config.toml
n_kv_head = 8
norm_eps = 1e-05
rope_base = 10000.0
weight_decay = 0.0
grad_clip = 2.0
decay_shape = "cos"
final_lr_fraction = 0.05
seq_len = 512
doc_mask = true
steps = 6175
MLP neurons of a small language model. Each row is named by its layer, matrix (down: output weights) and neuron, and shows model dimensions 128-255. Each number is 128 + 24 x the weight over its row's rms, rounded and kept within 0 to 255. Numbers have three digits each.
A block is one neuron, or neurons of one layer that tend to fire together. After each block is what it responds to, as a language model described it from the Wikipedia text at the highest values.

L5.down71:128135177073141116118152100116171088111153076125127099091132133091148116134120135121130114103161123140096147114151172128084122134114165128102117143140118126153153088130109107141122106143136128151133130122157110099094156107114112134086109132113148136080122090107149153158118166163148109128125114173136126137169169140152113135162104145068135149110134118179098146129136132142107121096131
L5.down106:103120087124148140138092126111125102120123144152142136137135099161144129104086140133144091142117139118121131111128104133101175135155085143089149147139075109144145122164113127135107139126102158138145121109114162165124138180130116111130163133109108128145099177177104104141158102182136154154138120106145113154110156097149080100109113107123135175160081111129124113165161146122132147109115
L5.down125:149141102134144142072164119124084114143158140094134136104145141104213116153114154125118154116149132110106139100149103120122115133112093163102111120098103169118138147131144118115140111124137143145144118180149175131108146142113112135149108159176147108141103139114143129115114110097157119088140146130149098078110111103183104122100145183103112141158120144151138081121114102131134122154151
L5.down193:157120156138139121127115146144110089158106140116135091106120137111146097128121156120088139127148170160108150069152156123155080129079157112094139147146134162141093112110135095121144140098136094160148135136142164170133121111094138119124090151172117102144110123133152096148147126156148118139151141106151163092138133121142141098124115121091110138164074123119136102088152084143146130115152
L5.down237:090141163124114150121127134120130094155115106113125108106140093134123102108153095108137101136195137141175116103096123131106112166129148144097101104113106116091145149090120105094159113146088120128101123127089168152129165092145103154124119104128165127133164139137162110117142121124145144135105104107134100174135153090151117121102141147109131187113138132113108148089144137147136132091153
L5.down273:138138154136162101134169072102124122185120156160148127138082102087100127130128146094105149133142107129145128168087111116148105146120116163120101130161132124099121095124126111108143118102106143115146113102132109153163118096191224120142142129137174093158129114148099095111118123172120131129136107119142082099119141120130114127125129112124138143130137142153141121156137149148148149148144
L5.down496:119079123128121159103111135084105096123099167112101121162120139183131142106148086149141167143154091073160098088118094152111136141204111104116181130146134170139113127083110125173118098128133092108141157145107134094118146105099129109146137117091079137126128122130120130120122150139111092116113081164171130167146167121103097166136127155126145151136159113157147122165129120135148127149123
L5.down543:067107118116119103138120147117108112100156140163099116117145120133145096117100180136082131125149076135128110136140150119124114142152110085093157114151093156112113139114150160136142061131142104142115139105140143150122105119129108116150118140137150088136176151159123126126141140142099125115164174106134120131182118186059115149171119146130135107134172067143165120132141096146112124114118
L5.down547:100164096104110127094110156136109100141148117114160141097118099090136154134152140118118121138116113124113101126151142125104119122115113166120134171173111142162113128133136106126119113154147145128124110139130119184125140106109158120137119141149119125163147154123161182136132122157144125180148140118136095116155140112125135067108090111085111121098105157098151120072155114124135126102122
L5.down640:135131147083127122109117163091136081118128114127076110131106127131126109105119185161120098152124100152118178076101127128152110145144117128110143122137135121133123164165145094124127099095114106136141098141128143135121068087168138144103114126134105125127125191138146164129121120143197112151121135154146096141139133156171118103121143106112100154158155103156168111152091180188159112119174
L5.down717:125123121120138113083125149091137153142133131120137154113123157146121108112133174114146156124087135133069130143146104107116115173145146115097089141125188107172103142118108109134124125148077088181153124119114115145104120129178083154100139121148113139123147128137097112101138159145163135144124113130113089142129107110152139125135109135103163143092140118193130154100142111116119107137103
L5.down723:117162091164123153138153134178101172149134181100131106119131143124084118115144122120103120113161157096138120114136140140132110120122121113082142117142120170118121150074130103116105126129162130083127139101145123096149133126151155113084141105123139119131144171101170103128149147129125100115173135158123113096148135135188130107123140135108066136204140130108116131087134122134102120122144
L5.down870:153136177094178075148088136163085107117134172096112105149139117114079151175102136111119126166133159074114119169129166141129145119157119168102122116104160095143089095138085147111118146175124113091130106101170136109131147134131109138127203142133135146128132118122100126138148151100132145095157150173124146133078125128085131122152108109116155127160159089130136146160170151108135132172149
L5.down888:154136128125126143173134125162080151115116154135124085149159088148083098166108122048123129130143128099099150119100157135083137097138152122163171070110146142107138145115114103137139117124114123152128117115163162141136126130124148151126129152139113158105114131127093174103141130108102097141156188114110108127121124114105143118106159138147132125129119181128162110153109078109128169121161
L5.down921:107123156131142095136149138114154153092173130154127147133115115133127148146129116132124123148144124105108134128118116146071149119141123083145136098103138167136156142126145139144143134119106131139111173147095144127116159102160114114156125170129144111142155169141084130125082116140147109106096105164127123151136084141097123184156147128080123183118109150145122154141140143140134143122159
L5.down930:118151106128152121131148128091117158071130145129125127115149113125148113121080155128095091126139128131158107154074118161140126145106092155112106166144158179128128158123119084115078107123105165092172130103104106111161148091114119154168174125113139132101131155114168164157102135160155122156167087171122149096117161109115137128134134103108151130132104126169088125152127122111134089117154
Word-final completion pieces

L11.down761:125121150114143134110127125137152133114139120115127158078120157105123096108169121160135122103102142128139168113094171148088087123097136155149147134105117104110137107154135144152172149069112093123124140127122105168080097080155162089117124136095196132097132134124126119118099107099134121138098133103160131165126131161097116123173092119149142114149122079124151102159110103168125120151112
Word-start consonant fragments

L5.down135:128105110160138140139080125109113121133141112126171105136135154148138111114160152116127139124108117142121126126138102126098094100124133151120148132147114110101143124132121140135084128133093132146155138130150120128123129121156170142122117095129145143080149135107121095116114077094145138173136130118167089164177140056123094138120174066148115125161123154143131141088130117150113154087133
L5.down228:138145110086115099142096108121140147135173149124115137115083140128145135106179174090129091123127088127110149154089176139167127119099115128131107143133139143143068075122123143150103114120129112134126148146149117111127139102048143130164171130122190144122151099100129136114131117080136181143144083117151145129108141121094113133109132124181152138099153099141144073139125105115140142134091
L5.down324:134119164143135084127141121169086145090132155135135126109131171116085132098126107175096150117095120144127148168093093117143148099136134109144096156140139161111142110149096109162115112115143179135120113127133134110134123167107147162126143137088125148149138127121100153118105112133085153121086162121084118103112110144103136126121106166143088096116099134153115140110114147128103128148134
L5.down371:140087136032124137137158119107154109093142099088133129116156096095166120092140157138116107138125108130127120118130130118175146109126135162118110108155089100153176175114103116073132122077120148124130162152106170131136096158150139115090135160126164159130127160140167179118158145096179100135097136142127112108096140104166100148127124182154108164123118127131139139122148139105145104118127
L5.down424:144167122149145125093136120123124116089128120158126141128152117126114146161149084148148151106163097105113181129135133142120124152105130137120135146144117100092125128113106136116151126137117119117107030147159111078097065144131119107133125130143095139127115142118107084168126158152134126124142140121134127132159109159086132135128119131134127121132137125152105122139113120122078105101129
L5.down434:090162094149174096139113117139165145106166124122134154151123137102091139150125143142173148156123119134138162103141165126102137140150080122125072151132165073081115114115109096111114146123105128097104121131124104125109113116118157146114121122121144124127132098124118116136120140203134125154120132161115140061121105145100128161144136141151096150105129152108090114138118180064126151138107
L5.down435:183130118115103125153136143130120125147116124145123117139101130133153147137132106159166129132113124114127134095146098102112155099135128091138159128127119132176122101080111127099118086114109102105123128142150152080144113116169134132139121167110119143113110150123094160148151135120175146117109066142134152138134145126118179165107114140148138072197125122159154131150098102171084111122138
L5.down517:124176125118133160110142133124134105158135112157153125139125120135130110133150159108131120103154151149104156134113116110113141134093116181129135081096121190098116127106130142128110103112114097122135125156127148126142090141119159136150136119117162130099175167151138112150148152115089130114115149097073129102158140133122090138184133140104145103084110184167115176109126089137151141127127
L5.down579:155165141058138109119118139134107117098135128161119110140107131168067128095112195141114114152114105112112111147134127108127191099128132124135151125094139183123160129103116124117125154139147155110126149123122143136114151149130131114115129059121152154092151103132175115109088138105111078119132137125100158127140172116129126144130127106131115138133123125143128101144086082147109124159126
L5.down720:121098128148148126127126071133127088100146149130119140115128154086150158101097105132128129119143149113139126133137130131101124121137162129107122109113136143131170146133120113112116145117124094135145107106132148133153101131158081106117159089143083122136119127153127103131129104113185130118107099140148175099107096143112093132178174129150116091139111127153150150148116139148134090094199
L5.down745:146097116164137114126107115133100102157111148130098118123149081078110146151110109139154163143155127121165136115146103077117090152150085152150114121121078111088133126108132137133118124117135142173087107116109144094119117120126113117124130150124107146130112139134150115145122137119163095159123152121131107169142130153121163125135155117137120101124140145169147138112145169137120098120183
L5.down782:155141161124142119130156142127084131092072115121123124129140149106152125127133116152127124121123115127137181128144116092105175130162102101108150132148129159131151112097103155124072146079117131093124086152118147122164109133112116112129085146128175144101124102106123163130122127122177107152118103098110197155108138094092147103153145121090151142185113115150149157123116110130125134167095
L5.down835:109127133118128119077145104126137133114140129144146136147130126144118085103123105150113090080111163091159154123071140104118141119110110080173140142163138122147107170152098169106136114183132095112155114158144090133111132131119147150128088142111150132088121111150138108149128114144159154147114157132142096160151154188137161133152116131118119153146135128142203131156098103120126124094114
L5.down947:130116109111147111107144124088137128138139138113130099178150123088170140130141162128115108117115115184139166111108142121171152133113146119136154134100182106108145171136085117130118151108100135064142137126156174133107121107108129113148077118103159140096111165112117131100117128100130131100093156101125099129149110132114113094107147130177126151091108105125113119173121151138048169092153
L5.down992:110145156156128092089207126128144129149116136137134111132165132120126123143114100104155154097128110152127135125102190117125142151116112125143118134128075124109111159133159142156147112121183117134108121166136120128151057061124120154140147119118130123128101110064126122128103150092140137114130140090147133080113102095105110128133130127158093111198111162127110137131145124094115154165119
L5.down996:120120114091171105122107134111095135113079125159119124148121142139159129156121157136151115156143103128131168111139163125120134085154095078090125116100137171122127113125096176102104105122123136142100120142135114145126118111103143160121119138151175155097115133125114138133116128069122120174121097086117164157103149102126153116114145119140151115163105157099113099146144136137155112129110
Clause-opening subordinators

L5.down17:141111115129148142126116153132125059181091134127144147118105093105064097141093123110116128153136137107141109113145154124163168109074108150109106114176126151116134167129136128143111161152090119137124125105107140118138108087113097132153113140122128108138091147114133076113111092193142141137121137121115119120121098082159113130153150134143120128129183159132143137091164155145171126100086
L5.down33:110134157169125135134105138125073089101161133144081128179153086154163104121131097093078144155141131107148122119151122127119088095118134151111126122128084083142130117154123151119096130155147125142096114111123085105112105105160095144103154136152164123156122115140112150104121109149155094117145158125106090160139153164104080149122148128162116111169115132108129142164127152154107090111150
L5.down89:107134090163125117076106162139145128129102142087130129153166121098117102152092107082112179143129104125127099146170106154128126112144132132173112102110114097137153122117105114082134137144161077103115138113127142136134104119151122077107155100147102105124092146122160146099124151137098126093153117076076098142135136149101150148087126167155127104126132094130113118141147110137145120173105
L5.down147:125123110097142130154094138130091093107109100120131122177144116099118071088077136162136125083135158128170105127103122163131103103155105093118136135125112085085117125116131147106126104163095127129146126112151136146181118168131167139148128134109146137146176169108123120094152083130132119097156112138119138146098145117090171129154137112142130127136154100138125133131140125150167134154125
L5.down191:139094121124150096069137116160091121116105148134135166121082169070131147095131127081124131157138151096105111121105141152126096119155124106116144166147106117135107118127136132106133135134139133126141121127111116154100146066151137174121136096137169154145128095162097152116113122122189116121100106136149144097112141159099157132136151143151144151121130109119144126140130091116122162148110
L5.down205:118124133152154115152110142092155112123153091130098147135129150150108113059161118099138160120117138085115122104125153125194136134141122096130122113118104142115115157142150158112098118112151156106130161111111115150104130158146102112135135142116124155132105165119071088145147181137170103140121167083181140105172123140133133113153129153174189133107152175142124140140089153137142119087128
L5.down263:111148113174099134098149129135116130160161173121117130140145108110103117151158121115116108123156153133125135095125135128151147132127174169078113133130085117143113142096142142141153100154113093106115115139092087121118122133113133155056096169163137136132123153124136128095133131112135086067155121102091098124114096112105101139126124107160147143152126114136139157163131134134185118125129
L5.down271:142112128135105127137125141151126125125152118078110134111094083054163157137169165124079165143146135141085182174131134122139132110142127096118129104119159107107121105125122140112108079144101119110081152150124180145153095162131147148125154112152146126179083107173139120154102130117100128133071158121165129105144128129162071121090169111149121120152084154116105125128125075110145144122112
L5.down321:157167136115139106124136118115071106137121131114151115130154104080102113130158151131149152113137145102086124132110101145113093166147112177141099138119132117155140119118141122132137168138121111124157132141110145117134154124123104124101146095127149130121121109102143123138126174130141148077132153134112106105141100162111110158166148129106140095134116113145168125109154107168134157147148
L5.down398:118145122131074088079172174126100142171137127123150119114181161139155120114148109140112155126119115112127071174101110116117134115140161147129119117073115087166123131113144152119163110147130111112123129122088096117138092134160129091122143112142071118113143141096106132111156060166144118146108125117117148106135095133115112164130097143158129160152100106094128106131080123114130171141147
L5.down558:192090122121154101139110150098134130109122144155142090179172105119075138137141119119139101158097118152135110200104175142193111132107130146132138098114120082105116134108105117168151156093133110154126136084130084110111053108125149108150125114113141134144111097108148106115117118108143109142162125130120161116143162130116152120151124130167125123130130150067150165150151128108136117112120
L5.down664:104158138117111131117130136152118075056154132151153124142188178098099127115157112118137100107127101104093190148153142147178149171135134099124107128118109141083155167135130142156102137083085140066137158154149091129099112147139146146119133094098149181160155098144188093117143112117126146127181111108113124110114136108107136132114122140149112085134119139131124109179112084126099121118144
L5.down722:128122085118150176136111132119171087120129120157124119089072085130143105129126094147119114100142118131168153183124094088116147139115103116133151186169149123098111106121148146126113114145090124114115131147147106085131122185113121132089132135158153115140113145124149140119129154125109123117109109116116144090162105148119139153143120102158125137097147109121182137163133112160108151121144
L5.down800:102158116089110128105132126107154136152114110112131111157132139106102134110138115153099109137168165128140141147088132167104171111125120119151118116114109162100104157158130137094136162141122180103123091145155107109104165130099137133129113135180139065120133131079144108134118167130119110126089159142115152159138136156102147118111180137096183123161135134099135130121098144133120152136059
L5.down967:092112166105137147144121151121130099175163125121130124148115148121121117164113141125144121135131105163104102108156128161161158120109146128140138151131125135136141108144143125127128164125115133089119111077107131133127135143098082123107155102134119140108142133134129106107158129086143110113168151127091148138139144116104105149147129132081125139115180128168100074117094116142150123152186
L5.down982:101160107147140129126120190123138126085062121157144155172145131133131095096135151139111128140100123109181134106111160138125113144155160078117145109111134153115136149173124141130133108140115136120110100137191105113134156161147126130149165106139150136081139104145083101120140158113116166106117103135066113109149118146088140093158158097140148113151151125100155133153130123104101107119086
Word-final verb pieces

L5.down23:143116142121138149148116103120143157156096130079138127140145148120199119136100145128099144116132112153180130123105124100095136103111113146104114094103134077151150117129093132126130146117147129124117183109160131161139152143110117117129134143147115066106150101145142121143174133149143074099147144114137152108122155129149108113126122121092102129094116126108172087126108144156175096125136
L5.down29:151141151115143128097104135149112133126111130111121165149114111110133142092138112129137110111128148159123147134140093125147146107099157147114154143144100142133149106099130129131143107129113112167119135177124121126114096140155102108134145117138141074048103150129141133132147112150160140126094140126171119151188102125124130107143148108162096167098098106119110147120122106128138144142122
L5.down109:122116125171113113112096126165124096136089130126118077161115076145111180133165143109132121158132120121123145165155151136188131141098122183103162133142137103093117116117102115137163129133114120135148098116099111152145140133132130107146135131146134133148124119113095104115082102141134118110092139132154126097157124136147063142090132113117103162150112131147117131169138074145147093096181
L5.down226:107140142090108170127128101151120135139151151151127147084134088133100154121121118146148103130095154176174146171138145092170098158129150135125137141182116166104102126124152089095139110142163153128141133140120147160116140113172151112138143121131133132134163102140093072098116083161129098115086149170133147165127121134164095095144112112133134159140107117121097164151148115095158100144145
L5.down281:150121135140180141103125107140120100157145118140108103132144093156101160079159155115142090132124126121130152174141152109122110127131111123115151083141132136157158121139132133142171163162109078095125126117134114104137120133144145150142142123109113137117124130089161096109119134141180178142149085146143134079110177130123097100126140111115135125124120131086107119151133111146151143147129
L5.down349:158147111081157128111125106148154124112118154098126156105137111091140139147151121161136116149134091092120131157126142138108091105130133101116142118141126152119141096100115103110145138149121096138163097126136118121128145130147119196152192093131124141123154152154060108136114090131137153085111125121129095123101097147103136113101115164153129092107155172112111134137086120133150187114121
L5.down447:120137157084117170124107134159103076097123112138127133128110120112131139120155126113155104157091105138129122171175169112148116156134131120147139106130104152110145146126151093110122126073111141102141140106150140123124103120120131101169130114188118129132118137151087109111080136128177126119107173100119101111144150116156127106119104145146120107082136139164154118154120124109133119117166
L5.down510:135145150133164098136136114166113114131132155198124128128114101097149119201081163162150127137126109102119128117115112136159133096116142134127159114149124097104142127089083107081139134153133134138157121158113148140154149145115137129160149095150148136125138109135143145095171113131127134117153109092132166088127112071087148105110122127161168133132137125136117119127129114162122128153140
L5.down573:152131141103123179096115153114142146147108127159156065140133060137107156112166133098177111166130096141133128171146150132156149137147130115144125138123093116141124119126099128154179156112132160071112102132111144115166100169161120110157139104155106158140130119123151164194125144121104135151120104087115101054140109136125122106119092105171148126106143167167135127098136151175123086159129
L5.down601:131106102167105101101114110137126098137087134127140135125155131097141070139119136167140115131119183153106159191135150113144137138150177080152165131124133120126094129177108159095136139130092148122128136123120098102149106134132114146180130107100143124096119135136146114110141128183100143116151184168145128147107120159115131154144150155128131201129131098120080127129111102114097150110145
L5.down642:150114137129138161174146118156139175169131092105143125109173083148171099155111154117132087150107083157098124110124136099147146087145130115131101111135116146127127119123128118111147148161137131151125167091165144161118126140092136132109092136093159131124119111163129110083117130119095146126129145110079156119151148131133146123127140121126124117148136134110168129113102159160124110156075
L5.down674:112117117137162105141096170161121108106113125118130109173130141125120188125141142124109108140149103116112193112117107156184098113107105186094132143145130130127093119133128126145172119108100111128157108103126100142127126173099137114112131123161168123118127152108091079138126137110140122144096132136129144145158132169118072113112113108114130135120100145121142132179106138125105098132145
L5.down744:111131116151067127147113122149091126135148109107119127144111159102122078106144131096143121130164158126138141160156087136162116152158136116114147084086099111144129153118173094145092133110070042115122126121133197078145142130165142144131120093121112117108199139120125139122146148134129113124183160115134162162099163145120152112124157116156131126120127111126133137134067115110145140084115
L5.down759:116119145138160168136122144160145181084147113097156134139111090141105116150154157142162140136134111120128158098121073125179125130157124115134155107104116106136095142152116165086115152153139171115106094102113105123119108146101119151140114120111091163140126139096135121129121137146161153120155097134119114132119117111126116103091129137154183148128115110104144108167150109122134120165131
L5.down804:112159124142119125150099143175138116160088142125130114133129174104093193181137143103098138098142149128091134157155104146143133107123186113104138116078132106142119145114123102131114161129114143143168145147125153121093090137192122128117146084106110112129138149101111105146092170128101159148094128153140114127152160180100154126124109120100135130154126113112070140119134111172065124099132
L5.down998:154136143148157104099125104134113064113098146124091102120129129165130161151108132123129132121147124078127086136132114132180134137091144156103133162135118128074126118148130129108137147119130114096142086108099146160137121141143153128118165144110140119130074119151108086130115094125136121155082186128134163122140131095138124119125146140162080133127112107151109137164128108124131133123148
Role noun endings

L4.down362:139136118122140119118148141111125177125142117161142110142103114159127095082140113183119134137163138111114099154138105118128127121109118123155147124128118141116102123112109137153103093143113070153113148132161120098172115112143136096126096137132122147117153131121160106131146161153160164095082126171116122115163132185102112122126153162126167161105124127139146101157100131160136138159137
L4.down681:132157100100103144132122169130153149119122122099139152185153142165127164090122154145135124098140108136139115153119131085069129112126129126123132135132107131135124132127118148140119128146170170143155134123144122080103150128145117068115096104143110118067129079158119150110098147122121120094139064127147152128124098137133117131153098115116179094071172101114148132098080158168144135138118
L4.down718:085124097170113113149144116131095139142129119100096143123107136119137078155120158167092102144170133157118132063137116130155138112133163141116086159176103089146112148175102111118117107093171125160125094109131089132153132156092139144151135144130109140141084160164116107131111098128150130117093141119145127102124114117139165134118123145129121146133105138096105165113142148118172148134113
L4.down805:035124110104125147112121141150150133111126107173100093104152137088106100125130135169161106115148144152115111152120109154138096114128136147102127144103102147116117119119112091132128172092112131161116094108138087125112119144098111171124120158095156133124141134146149133158114092155172127103142173178115131118162137154155145128113104117124157164123169111166118096148163118145125110151062
Split-word continuation pieces

L11.down950:061088139135121118123165140098113097099154100112103147136105128132069120180157136145109133137129126148156151096136133103192150135056140119115107124121118123124101117140112106163125127094116128104140170104138134098148140111084097141142137151134113104161141098160129099113161125116110122130134116079142142111143149128149119148108099089143118151113193104106117106097142137139109151135122
Word-final pieces before prepositions

L4.down407:190119127111118125127123140129120140163137152143150147165174145115126104200175093113148123149130160119163136106113115199139120106117103158137141093096151110088121132092139063115121182105122145127106129126128098132128153106131132118090126122103144101116171116095116130152189152126123134102124156135100147153138112100155113138134133132125110076140129142138104111130129134117125139165127
L4.down769:107096067155112133115128105103125087128148144109107115137139112075157110106111128136159137138106131155106146096109130136151079091141109090116120157115118145154160139175115153114153105105159157132109145103194165106141128111108124147143154155158102099159145098088121114137121126100134175106165130108130156160160138119133070127132143112159111129117168067063141102175152130134101150103151
L4.down835:091160139071169103131115137110133110101098121131155105137137166089104137160100151162108147134110119108163091129151130183112142107135106109114118161152129101149143093142122141141149150108151100125120119163163129100141086105139146132125121150134159154160144088109103092143138134111120127103130142147096112150139138122125118102139146102105159110128186102114145154149144069091163141159124
L4.down1002:130124161148120116144111113126105068128131139151167135147134206160130138134144094113116114178141170120138059128160187146122143089105134145149114142158108071087130126083148133120108128142106153155173111103172159094125098107090109163146151093115137140100178099123115105135098147133142121129161100131103143121137157105126128140157127138102106118114137098106128131071118177113092167147121
Verb-ending fragments before objects

L4.down511:159103131136121099170176136160125112114063133143129123132135158113132103124099115097118120100129082104098114127088147084122127108141109156111128100151143126141084137130136156111105101143118088149102098153166157151133160104112113139089144159141127134137108172163149137171111103061160137123137130153119084154159132155161141113120145099162113146177123108108125153111150137165110127104128
L4.down927:143130134172131083149105146123127112145158107151123134120130084118163103149171098127111062150130120114166142125132174148126095130108137132107145125141121161111112104142141105104121129134096118149153128108151132143131119130155101203121154115079122119111109165135103126130107106100132099078121183103149162110141177123102117133107145123107123160075121131103146161102123083095145115095173
L4.down934:139127077094136105115124116108099126136093142145161101139102098091110096186144101091145111148128157118152160141119144137159117147105126172107135103128076124076129143172104092125124109121114144157124123101130161141167142151156105158119146163151133144140119123128133100114112146129079125127143151149123127082121157086151085180124099103087082149163083111130112142156115102133133115144182
L4.down955:143114077137128122089157132103092133154136142139191156129105119120176150123117073119141101139097125153130102129104150117161120142115114139135137117140102132123126108157152166136161128131118144134105090158135110113127124153102173090141131136195157122109128144137149131140109141134112090113143175149124133129123137185123126128140093131126079124112133149111100126118135111185091101152091
Word-final pieces

L11.down329:128137121133134123091133120115123152061105133150076121134100115125142155105122119132140103148117096119156139100102141107152113161121132130141157097149135079131157144091122129140089119151162144168119110173164114159113149128161117127163155147137114135146154118133160102134134118116135142149123094110132137149091158120103173097131178130142117124083092120142109159168126139103105112143096
Word-final piece before continuation

L4.down0:174133143131162082131130104124105145108102148112117123101123139125156141162158109118132109147108110161161154123137108107121179109122115125115102114110148135093119112110103137123103102110141115122143144134164170160116165182118131159150145158143169120143147145101102107128119113117131130097119125114136097156133132161116152138123157109116117113122103129148101125128130137141140155170123
L4.down163:139112124118168144127110148111112127153100113128113152125122133121127132173138139114109149116115132164132143120153132106171099151133086109117159101098119173119154105101110142117083089107124127130117156114111120132153131118133128160096089131133130099149156161111137112100104126155119125178116109178118146140109140157118163128141140124115123119157094162087111137163098087119143135145115
L4.down763:125176126107136146134143143108096154133166091113095140156145158140126154143095119117131118104137109169170114148127118115146111147091159099139124120144139123133162127131121171113160122123150167121088114133118117163167135117147133175121118073131167105122159144114124141144071162163084146121109132096114106143134142117167194107112138187133113105138113131096113117154106082148125152139117
L4.down977:169152115154118131093152116114113101139152126134141189171135121138152106150082134137103105121119155140131159123140106142131134112126092106145147150112143113130138115147121160147110107132136174149130120129163106085119137108112111112144082121133162134160147127119115094131146170163128134153130123078106120155115119162125123163118166120094173162096208091125106154119115153137115106087109
Sentence-initial prepositions